From a checkpoint of a small transformer trained on Wikipedia.
Architecture: RMSNorm before each block, rotary positions, no biases in attention or MLP.
Training: a variant of Adam for these matrices, 12549 steps.
MLP neurons of a small language model. Each row is named by its layer, matrix (gate and up: input weights) and neuron, and shows model dimensions 16-111. Each number is 128 + 32 x the weight over its row's rms, rounded and kept within 0 to 255. Numbers have three digits each. A neuron's up and down rows have the sign that makes its largest values positive.
Before each neuron's rows, "fires on" lists the tokens most often at its 100 highest values on Wikipedia text that the model never trained on. A number after a token or word is its count.

fires on: " |" 41, ":" 20, "," 10, ")," 9, "e" 4
L6.gate426:149112046161119128177115074123095162106087073110136148116142094125107167124160137134142116101134141158151130173146187146108141150097118152148186110084141110087086106134169104177178144158128139107067101100106066116145129144081108122159119108153171171167103237123165150137160054080062180131
L6.up426:074115158124162146080075186122117144089085117115182172108149078117154070134194144129171101123109207079126084105111185079161139128085131172139120090197133116144130123107145122123177141126172156164064100113113098111126124097150156157139134143126097088116117099134141089092168182124092135101

fires on: "\n" 76, ")" 22
L10.gate26:173038151108070120153131129077113161186126094114109117077139117132123091119147157090112150152139138157100139116087149115133126206141103116149114091116117113098134063145136065116178185164140168127127070064044083108133080153124101147113168105168137130145159145147109109132110169167138106195
L10.up26:101190140148052106168139145117141108133146128164108126152097103128135059162171132144133142135090115095116112161101115091159100154130106150125087073148136090156089114110117134097125175147139141087105113079078088096132144189118090135054157181130143106170137121079183103072087137147118105169

fires on: " St" 36, " for" 17, "n" 8, " For" 7, "we" 5, "Re" 5
L10.gate86:143116185157135108161108134102128145107135137086112125144124114108151131134159122107100156187094207128137120084147109137139121178137145054132115205113209095112155090137121120105133183169136103066181144048123159135103118070145129110120177145120084132133115172140110141172110106166132091135
L10.up86:097125187079182096098108136143153125125177169133067115122138099157132045071188122118116090142145136127142122113103104151181169048097118122091142134122161143127179169094173151083116110096103113152129081156159164177067135120105114120165107173091118087159079110129142132118118136152124131125

fires on: "ce" 57, "in" 9, "y" 7, "rd" 4, "ed" 4
L7.gate123:150104155159123130109096177096112144135134087116095110127126100128130097080127099136155075044130124120123102123101163078142168149167150154149163127095134126046105101142172050128123129140164119101178109105128077177138096039170148174124039120138202116097150138039152106168104124110144107139
L7.up123:148147138164135143190085105124129191176137137082164119112164170138144135105152077151120141104142124099142117185144103089157112110123122112116136160138092172092166127143177131142135063154122188061065129070120166157152113181101152169140113128147134132137133180140075196108118120158086117136

fires on: " |" 95, " as" 4
L4.gate231:111103154133122134121121057110167133124139040130129163112118112156137154090175093128227124147185121181144105165139100134110075191093107098067161160137157154085149144126148071107166249143128123128150148109119110126154148147136132132119105156149157141144160119101172156164123153152090157114
L4.up231:139127146126173183189092112134163118098144147110162178084112140159090133123142101152173134129109214160092095112096102085139122165139113157119121141082101126159106113097190083083129185196132116125177100132138148162147127143131166128080103055140178152121105122141158078148063100128124115124

fires on: "g" 44, "q" 22, "ag" 17, " 3" 5, "ä" 4
L3.gate314:104151103156097102148100136133102159100095119167128119108116128121040131073106099079118127133115113037079101095125110138109164125104120140110072093140155122129150123157128120092107186070178080162156102195090123127163092127109146152152194146115149085104136118162177159155141187158113079122
L3.up314:128215108164118094203078144134124088140126108112143103110140131148155150142150094053113157160105136135126146188129139176083166133130176093168154157112132149182137139132066119138117109109111161140094073121106100168149132158103161093149203108128136129150112105163181127105184122129130106127

fires on: "'" 21, "A" 19, "s" 11, "es" 6, "ate" 5
L7.gate297:089118168124128065165084167127088128201081141130192096127164135116107117138135198141175151094122131151140127112123156069165120156122141104114116133122133082131157065141187114150088164143080141064142124117116144124157115131077152137134160100128111055078159124108108048161089085120137084074
L7.up297:162137106091124171150152139089158134148133127080179137138146188130121107115146074147132106118142124087125129145132135187106126128158110091104199144163131091131097126172092160156087144162110114130161119131137103134111148114121070070133147117164057152107124126085121170188120128107164161092

fires on: " |" 88, " 10" 6, " 6" 4
L4.gate471:105088064150183148125108069148130090141109079189102139133115145102119115102060102129179102161100134144161148146159128125158108177116112129068204126085159100097107132131124109091194180112131136119085166095091104131167147142124104045121157114124151161138125135159152098183109089137167133142
L4.up471:150143145081113122126052157109107107143115180137093110147115156153068105118094134126113229158103195109148115136138148177127117109131150183109150130128169156177134107085169101112070179132124187112095135148110096098122139118091146140101119104124104119142144146190158056101099097142135152111

fires on: "," 35, "ed" 25, " to" 18, ";" 5, " |" 5, "t" 5
L4.gate430:124133123154131151118155072149082136131143105141162112096156133108130126127057092096175132165119186107136122146146144120090136099116120149115152136107152098108168107177109165137115084151148070138151147121097086105140076078147110140176100110071103180166103158191095136119168152092153206164
L4.up430:164138069127131110091120154124130158150131124091108131086137126119110109110093128167112132120064164100139117129091172084179146066196105145119146111164217105165146135127152177117124191092182214124104130139073077086135090061078126131088089118095134107099080068125138126116171182100106123117

fires on: " has" 33, "ic" 20, " under" 11
L3.gate457:154133104118223137119165099134132174132146133118139164139139127110087114122126086123176118135127144142133183105088143099165137074156102131127129182072140114123099098079195065143108123132185157138113064130105128162200099098101129203112084170129140164108127145120065160116109128138112119087
L3.up457:158167133134136138138080113113195137098193127094112167108131119110127136142128103125094143113060117085183111120048172133140126134115154127146113118157059093104137138063099099119088085155173138126169093173156138098094186105109124076109127161147051130108097178163084182121167125081134140081

fires on: "x" 18, "b" 17, "ard" 11, "mb" 7, "." 6, "ab" 5
L8.gate110:104145151110136119171071119104108113194135087094083115130145113054082141145163154149143161138138136142127045146183096080080108161159122131111094094162156107121164121156132086139117120159148106142158163129087090058153081110128072129127112112145098083093134168107160175128157099114100118074
L8.up110:112160156141096101109119124118134157139138125098120094122084145106079184172147109098118143189158122082076154121135175123138149090105132081098137174119143085142074154174137152164095147086090137101124124196092097155154144089143086135120129097137125182073117135127138127185129208129127118117

fires on: "s" 35, "es" 27, " for" 7, " and" 6, "ers" 5
L7.gate554:146086098116153112115090159121068118167159133150164145136137158150145108123100169110161181154108101140107089102161162137112150109140155133137048147149160097071112115204182138108103173135163173083085121159117141142135085081121086108151141098138124105092163122140098132179114104133154114110
L7.up554:109107125120135145086091105142146176150126112120135118106133147151122131081118059171136090050129127068114144148235166135156138110071148151111130093181165108171133092101093169124135143139099083166163141151075166148145105127113087138139179205049167151131102119138118150105074153079123103098

fires on: "\n" 45, "ish" 6, "s" 6, " " 6, "n" 5, "k" 5
L7.gate380:149161156179116174170086160075095162143128142063100135132123109127128115143143165113149137141099133078069148104140158143108137140116159147166074107083179130129115122120155083174163180130156156146165141098060105174190128157123083151131121099172153083114130124132074125147217126116109103175
L7.up380:178108183108153095160080127179151091106107148169101127133077123164174097084105127108096148136097139099087114176093164141144119097117143151145118094095128115135138150128115066092126154118153167143179101110099170154121163142072108140177154091115104070152132159125159139152088123168137125163

fires on: "\n" 57, " (" 22, " |" 9, ";" 5, "ten" 4
L4.gate188:171126174136103119177128134135173140097196068092173116146123118144098134115200151102154125108133134168118134160107141108121115159117156116076171117172160115099188101114121080148165173090128118109150086096120132130106132127106092111065130120162096120168166123068173113153181112127111133156
L4.up188:127137088161096146166128138156130129131221144094140131158085111117131124137141132127154116158103210166091097136058100129139152150157132174122123150099115103147183118092185062091134139164120179150158064141099162168117131137088107102063075089123097105099155100180176121120045083137117110136

fires on: "all" 16, "ney" 9, "ill" 9, "y" 7, "op" 7, "ce" 6
L9.gate382:115129147083167096127124098156199151159085105130157131151184138113202067105119106138136080090151101141113168117099169132120125151118091100128168140121114155117096120106148106126176113154122169090161136186143104165178095130165151142118125120136084098161138154121125116154176118170132133206
L9.up382:129150091112131102131119123062058182128108119115085118189148126134124121118125065136094123107136103063115133083112129123128091105161154132149100155147119102155092180110127106114138057123144149156168165079111167097181135123149159149106149129123206100129120194148152214118058141170088118145

fires on: " |" 100
L4.gate174:122100096097145147168130139118119164139116137158141172111155146130110098083130047154189148142173217167176067126155119089077131151117097181108153144117154087123145116103190100095134163165139128130145137099149118107128115079101151101110101102152178126112178113154145120145146054118082144096
L4.up174:143126093117176149107145171109120130146064060168105125094093128149069131146160111123200133180119173158141097151097119086159127121126119098042171134146127142173143098098152096086137149169119084087129201103136098106088133114152145100128048142143137127163160085120151081149088129133094179102

fires on: "\n" 74
L9.gate377:180149104072130133148100114106098167195116127143105070108149122120138058091152118123127108172135128118129109132141127121159107160117073149127133094151143124074127187100100161077082106098105124086120130112089103154149133088097090126114127082149086094168176164129124140108178109090085121142
L9.up377:196117127078146158090144136089134179105124130142112151139140130106153060094142082121118105145176129096149064148136143120149074109117159089104089102075091151035092192170156104111105065144118147141092130111118084146043090066112106156111038151164104142135128138092122136122176169127154126197

fires on: "ub" 14, "mb" 13, "ho" 9, "ab" 7, "un" 7, " to" 7
L8.gate310:117032109147082081099151152121129119122144070089122106151137111123073144089159093121155200159151168135114114132169163116122161160120143130143113155159085114098149046130119124201147136132084136083147129200118121114164095107137161211179120146092082137088119130107115145143105150105151127046
L8.up310:144149129138128101119123144064133163081114143149155095186095118112131182117164107123128137127075142118064168164115135099150220059148177066111079174124145153120138136199091176126155125125119162138121171171126103118177152077112121145135061127131162147107117079128113157155124113116172113134

fires on: "al" 20, " This" 15, "us" 12, "ic" 9, "ur" 7
L8.gate524:189120134103137073170144103147116185097119133145051148146103066084154110032130094138129195139159120158154115102131114112149109160142105135139103097011179128104133114113151077114112113111161131117152125125152134088113130119162182173158146171148112126126104185142090171162125125124119060114
L8.up524:114182192083122159149082073154105114129186125138094106109114144144123100125200196142072109121086129133126074049134142150120057118173105197101140106178080091153092158119091175110127142073162089145079124151076136115115138167142137096073133136129082086106161109186105102118097142152112181131

fires on: "d" 68, "," 29
L6.gate5:106166136151074068168099114124111161138133138093123157122138101173107179115113156092161140127118168089128122160124119130081060145125127125144116116123156122070149086144098103193173101114174127118161099065114129138128039141101133162137116099140059107137138188211142210091169185134109143104
L6.up5:102147147177116119106168187083101151100130150109105103040125131185168166112090087086132088100108144091136144115141114112105104138120172191121098117074126113137061106138132124189176091099166128109159063079150120154090110159117144132190173109056113121117124111152100114098106195140128148100

fires on: ":" 41, " ex" 28, " =" 11, "*" 4, " His" 4
L3.gate544:073148100158112121144156117132080142087144111131168125148140122120146123141160070124154130094074172132142096130059131121170100080149104088126123118164100075155174140105173183085102121150076126170110161065118054141132180112107090098079193137100169162133143111117177180102171188179064114125
L3.up544:145141139131157227089103113137117163138150132153182050108147179110130141099208103156173110199120126078136074090096079107093157085141126124159138090078101146130130198152142077077095126072163136148171168086128100118096214141098160105155106136124135150084113106111110111090159150128145120173

fires on: " (" 34, ")" 21, "," 9, ")," 4, "===" 4
L7.gate58:113119154125107064139100118145145163125176093039164164151134073150128106148127140079126108055139096144123137132088167123126133103162143131149100033147130090088099067069129105143177132110180155127125061100045119086125090124092117113108112132129188093120117134139132187146070090155099147130
L7.up58:160113159128110099133200109101158103118126093143158189132117141172109113138227095159158218115090058073160142111128163159073107094160130102127084138123163151104118105113177101119171150149153138091140090121135145098152155130132076162076140087113090145134108094152108121126106133152113148105

fires on: "\n" 28, "ed" 9, " con" 8, "mon" 5, " he" 5
L7.gate117:133117125184093151198104156128095113149041123136118090147098085110109085125085091119167097134139157118116122111140139096166096144146088109117109131128126124058151157119142144116090095122104055127133111137116109047136139110137128159141143077156067111130167176135113210114145101124099098094
L7.up117:116108070115137117133170172146095101080107175115066122161132067153112109137096105157121142178173141060094101175149123141115115154135154147144109156169120136103142093191094127108107122125107114141078096171131062112156133106128120095173115080132183090162049113117141155111104168098120165136

fires on: "go" 40, "d" 10, "et" 7, "mo" 7, "io" 5
L9.gate401:140099141115146130181133138139155123108156072148133167120119141100119135127054172110117148155098153174199115069124118142117120089136107134096198179147108093108175134100155052157152109171170105187085102119163080104164080120122114143229172070082084169131108131117129158132146098128118135117
L9.up401:158129142088108173199107158099117167121170080137158140141113175175158117179162138119185075109106196140137112109133074102080146116190132156162135101079164109143067122121123144108150178121136121103088089136099126159139150157131168117165155133099142140099086148103134164135180133117053147142

fires on: " re" 18, "ri" 13, "," 11, "d" 10, " Re" 10, "per" 10
L9.gate237:157157160119126076169152146086150123151135094135146089119122119152118168151143150079122102182088130151210156117132147085089053178104115092197137149108125088109162093136135129159116133125113163092089098096164096124153080110103133142135142130118117156177141150226113157121166137151133149170
L9.up237:116117133111128103200161080103149149097218130112139140130128132114119086109146111094127106128174125091164108163140102141073058177155179134161106148117116110086080078180101156148097125124111119101073104040158178174173110154100130146165112098122088173170130175178066169139158109122162132177

fires on: ";" 37, " while" 20, "lo" 14, " |" 12, "ack" 4
L4.gate395:118038127127093112130099062116129149101096071059105150122092139102081093121151091115159114196169216158112112149141120130120119136127141131112135117131120110064135046129120108186079157131188122065181138124129127125151108116135138113094152110131118145126124144168073152180127139120169116068
L4.up395:122064107134171131133116115123092149076142095107100169096126153124146064107186062168151110159211178151120095150169113177152135113133148127071184150134131105075136078177149119134114163089139133057174163128144153133167138131094158126093099129094105120147115113141127135160094154095137151094

fires on: "ph" 14, "n" 11, "y" 9, "Re" 6, "b" 5, "gra" 5
L10.gate601:174134164139149096170128060146150195153104092037130133115102122054105086093167103072092087179102157159130146096121112115151194136094128122168148122096164142079141045157103132163089171120128096148148119104145074114192093121135118115145195137136135171155101122207113089106162112104135132157
L10.up601:078136171136132060209151090107082113144127135203143168157120105103174084084148120079164157097116111143135147157123090116163150088123166114116088198110171143148129123098135107127113130030109116151126140128098169151109097103119110147160134085140172148207116099085161109144107134146144128158